Weights of a small transformer language model: 94.1M parameters.
MLP neurons of a small language model. Each row is named by its layer, matrix (up: input weights) and neuron, and shows model dimensions 384-479. Each number is 500 + 50 x the weight over its row's rms, rounded and kept within 0 to 999. Numbers have three digits each.
A block is one neuron, or neurons of one layer that tend to fire together. After each block is what it responds to, as a language model described it from the Wikipedia text at the highest values.

L2.up936:563440492471553674568539589581452490512536506471472466454535500501422520536406581552517526451580471532497528534512440527600549422540590573452513461440499532505533480554576519522576486365491487467518409507514590466450611452520527445503489537552448564506471475568459488545508571533462562534
L2.up1487:507559541533486556635479525515501475476451416535473504415470512539468464503473460499460505485543412480450479509505445559452429436518543556464523454577564516465485534550529570528528432483470537467525525599555481530571569520490574459609474491481475502546519582543558485481491550502544481493
L2.up1622:463464573528508435577475483480530457513442441581542512429457408548424457547488474509485466516478533501452538490464533497525411611507471545548549505572479562498537503466522517493496454551455555455508552587482493558542644503474565481508505541559449516499536580560473480496483477471483450459
L2.up1685:479539537485553436531576606478468521359497437507415433495499413543408497471591479437548495561536459481465557541588441480484458512520458465494498452517622563530491512500500564487573520462557592453576532460597514518640597487508496476447438482380516521427474477440470571536477535526399533471
L2.up1935:466495484547499581509474511505471578477549531431474524500477538597499468538499551601552521467600526542512492460511465394574485483416548477515551444502469569556564489585513513555610454459545527401515422544498511486579492525512503417528454451470439507563462568449458431558518468520499469449
L2.up1996:485524526503463481568457536410452516499523457560526429456530548597455489480487517443615508571496499469454541508537493522506467505436607509502556427470456559472511498491450596496543534460519576435527509578501506474630525541535525423496480486500424599551482554529530495532434546530448551417
L2.up2044:566543521481585512584450528498487452494463460518423462487406562565529444535392442537414420546630390506516474474422420498570431470477558510482498458509519503592471486512463599578430477527481579519521437487500548576477598491490498429463461479547483538550507515493506530467459520533538508516
L2.up2362:503511502462495450549469555432583483603490435495537432518510513585434491548505505511522578571469456521465540409444441542431516503431545524404474469532663523506515492606444520548467473534531505443471452623503476515529596534480498432549399420459456483527523544534487470526447444404558564465
Last token of the label in a wiki table row's first cell, just before the column separator, e.g. Total, Registered voters, Chart (2020).

L5.up382:503451574517558534424491530462556595485518512524492414517541475556594507505387513484607470563564452470468452492404548427581547527530493482475535424537477566429610489484494567518430518485454514523454450512503435553433631470515476530501501531410472482600544566409469425456493528534429490516
L5.up559:439403516512536502478476461376515546490514503480523432514576423546449559553510432604517487548444524555458571557530480489540591535534516516436500506518457529490608480531497407570506527478431560456511455483470478478456553493575463491607458479457487618494488502340429459529512601543484490477
L5.up1207:569510454436449513482535544498432518494453498445489434465543444525564539502489512487597460564552515482485442585572483523520436498496502453507556459507491549456545508467436523499487593468514359519468565521602448526443532438473504448463450533446530510512457500380506516492446465560468489492
L5.up1258:565476584430582445469437452467489523492567442543520430573535512483485498508489510472565470530525558474445488468545552566490364500469607544501598422522574520520585556440622492459517521512536359558489564497522493471510475517592451501539487469506506607511554471483487544460464481475526596421
L5.up1927:470491510505565474549440451521499540395549476498580523447536414499434560548497488457508452589521438479461401508463496420540513528469608558477492473459521610568536448548477486449361484377513528494426464575579468485516544591501420508508417505493481624509497507530411580472518502559585478544
L5.up2110:539545428498547467489520435551540591466462489512483467522567517493571568497465417534514496545500450419430452458483538501430400467480502483540580500529408511570429434546488489512506428524403376481466523578539528584503555508471391408533419539574594561558598523530479541445521482506548542425
L5.up2465:488472481529487446554443483432419509457496431493544464535428529464433542574583420466524520587463490482497493473407471484568521508410550508471509438572467585473577493515411425541421513431563425466452527609523456603493535563524523461556504502490489510494555489481426574518420467543487436481
L5.up2502:518522450465518480525553448496524546460520497495499488498576451558546521526422454358603553567588521475434474514502579485510402487491559566478612451451488566571459407448532392401387486486501467581437514656527511524490474471494510461479422521526563550516510609529473528572423492553509588477
Tokens inside Wikipedia section-heading markup: the opening == or === after a paragraph break, and words or dates in the title, as in Career, Personal life, (2016–2025).

L2.up767:514540523472466444524569532444514534525424544465577437483499546565401467478515490536553460534524444506450444523526539507452523471464566493490483444562565539547605564515523504496442503463505523502583428500544516480522501476429611479515427559490535475583536542442530571518477476476428475458
L2.up877:517520570444489537458443491496549521456513490523548526420542498594443530551537526512546461626532408488414536485469557493476541536509509528495527481482452506503553504433525523474471434439513540432473526534514494544586540527492548480604540534473558588486500588484524515462486440498601480541
L2.up1058:531576556600450480522512550455464552575515529436452519548486481518504446524524499509496449444468464517507390537450481397450519536514610589474523416528491498488559472521449603563445444452585521434471497566513441533507554498571514507494421523464465530441498468468438540539508503463424469509
L2.up1505:516528528575460366549585540487459531520439483465521368534494629619521483440432423534543479572542520550439461473479589551520533436511526529456528429549529537558454438530445541497501454399423519406486525549568370467516478551495476421548501456558471500528481600496522491579449425465430482533
L2.up1573:451562478529458483582439563409420528491569499447487530493478445515521479439518469506543481571468472460552378541434423494410527517454524516521565417474496498537596630488518559578529483549542558453470541529477452501522571420501447473452485544517453527492527502473412490513483516519571385589
L2.up1795:458609497396508442565446486401447519528498560508559443564541503576478428482559445456575491473417468496534437510417529557428464428492579498497514473601459550494542536483514552517514503506467571463510456428567505546500583441508476521496410528579445479541454492457369484555514539497474533516
L2.up2180:440541506519437409434418544489548519476410509440525521492540549521373542496530455513602454571512428479472469455464496444530555490430478491530488458521457494529617486506408494425435583441471566366461390512579492465530477521452527419431519423510475506609503533467543554533455427509527445539
L2.up2594:545521531536360499490489439476504520489550534452543427449527427624408452528562494511551532527468427525512493538497597404448522507442553492523502411562483543509581513488519484544458503465544488410492505464518549539459518527550522455521500436423512497514451612487442529500449517456611531496
Words inside Wikipedia section headings, mostly the final heading word before the closing ==, such as career, reception, life, works.

L4.up2658:602561674603495499523496551474484476569460487491561500467449514477433456448523542388551444568518406497424424480462527453411521522410513537453597458469431477491590487506466507533414478498547504370512452515425491464552458525634576448552516453483466530431488539506536496604457513519557479522
Final noun of Wikipedia section headings just before the closing ==, often plural list titles like works, exhibitions, credits, also History, Biography.

L5.up50:504524561503441480513498615477476489342514484424485414479520455580450576469602509542579434508463408524510548500445560513475527571486537535491571485499513508446539485539407574416426554475583503483439516489484379494467479420511560483494526507502518543478468548463497445522457492391435470392
L5.up74:523439572496516486517492558508479474476560531508479422484517549431459529466548546557505454611465529447513513471460465488450469574435439516369486422508550501451513504530535557583497432526467470564464447505605430437545482531600472457478501546465468657473498448466480511482486470474471475454
L5.up573:545434493580473475598434467458459461416520556540487427547562513532420494454510554560554495530517460515465518491517520589576415460501457511458623431488555509426484517485506508462509472468495428493461475666573508497543533567495469552479516582562493489514543578491482474494467462510543490402
L5.up821:533494549450515538548385536493549493403573434466489502434499420419454594492494509501509461527426495566491546456511466612466516499411570561527487440560626526417573522497533476449554427501548527506402526490543461563451524529524558453489544551414490579429587481553502448495431467501490411432
L5.up1109:505552556414555442516483530501601634531487421520515482584567492474538567538483475537491442552503442493478458474454455444431562549434483417508627416485563471572452436481528492501552419484484519532572474488516534510511535544578527493401478494512512496518539517442456531484446491498508529424
L5.up1112:572525524462532382529486471515498525365498527504513510456453489539501591484520513525512424492437512493513534504494455574496549563409530456539573463575473523457575508499474435524558427505525490540460451501531515505488414566481523570520486567414410567437596600365391501452437338536527485423
L5.up1401:628559599437520541459526515437471586388515521469472441486482446565495545526532483506432397546468451539522420446432477490625583556591461536451521454522562510509469534499442550399440491417512460521470504543535523546545439514533525610462540575467480405389581503480404517481500458463574527437
L5.up2456:500527499463466409594558473493531514553514510565541433469579520475541608552489553545480452580513505376544516475411583520449473535390501459515561468517533461468454539423571531527571448544527437541488564562501534548507498453591459437501466638520532504485531576477378519576474392480517517456
Commas right after a sentence's subject or introductory phrase, opening an aside, appositive or main clause: "Brigida, however", "Nationwide, he", "the producer, Walter".

L2.up116:540498542485492424491508452545566541434462482508554436498537495486465539549485466458562448464520526543432563465542567458555503565405526446497563422478519519391464482478534579506412481572537505563443486484571476566516521550486433460558469567444551442431533544501430529488490366510554473509
L2.up169:490495498518511450509498548562538599508462470515519509538526562509543559479450465501457522547469455481459506469499554440464553552435496402468546524473556481457492572439488455530553392465482445468427429581449459519544499504491557420378525563507467479494485535540413417557468339550541393454
L2.up183:530527460544509498500497528497578527555521416495528544516513454534444557493495462468442517581543425437555607504529387440417537463500557532519490524467546558420550529477525557495503410491478510467447456515506541540498556459577508444517483399497563596458500579562474467573463501421463646427
L2.up592:508478510447454537531390485492511545551565370500530438516529564467458470518512389481397498564554470505461539564456501569520518512431557532544515469420472586495535608509433466515528388556347509481467498512489481510581582492478418455524454421484419473600547479503551528570482557587547442462
L2.up696:509583461576513422499381418557502502574462479536468458519546509505505544511413436520545449573542456469369544534532563538495455491511566496548527554523577539591505388498440472511416426531417460536505472541486495542529512461508440452483446507543489534498551502564545565462496449603446415422
L2.up1462:511576460515503539538457491503530515456458514533502489492511503517466570426491438515536448559451395433538528487551467495497532526428505488493471450498564538420469528478442475493421414538439478498519524501527486553578518564470514468436532486593469496523460483550405431419449507555543480471
L2.up1906:491566595508552421516518542462529479461486486478479417587512520593560515484490428515532437593478520546498489460487562485489479574428502553395551493489620494448506495535507571561517544436550520566528397531514420550513491539532607395507531465535442554541536532503472444491525497443573479431
L2.up2062:540533530497526497493549535534544428467382471472505424495505442490538562530494551470421416572527540436454480457424537507583435524539546420489543477518497478448469516551485524591473552484498464582429570491473561553567513591517521460584495499416442403464541544607430520520465509494580469481
Commas, table pipes, colons or parentheses right after a proper name or sentence opener, as in Scott Yanow, writing; Michael Brunner |; However,.

L4.up45:514447500496544517566474497493500506548439441563446463521492517523562480460503565396507462569526470484403421573530476529505528463500453484427509532530540522455533532533533554464469496520525594492517530573517545572603524567525539518496530463560475456487555453481580521498439424533518540500
The first cell of a pipe-delimited table row, mostly a year's last digit or a rank and its pipe (199|9, 7 |), plus season dashes (2020–21).

L4.up1290:486598498491481410513473511493480467476399415438532470446506494404439457556535506508470472560510394524482550424446469513433575587446496483507472496533544514464500460490440412517480524477462514539469420463505493489486509552564535495429411553510538442403504545483589512476468442592463460441
Commas, pipes, dashes, colons or parentheses right after a multi-word proper name (organization, place, title, taxon), e.g. Foundation, / Samoa | / Center (.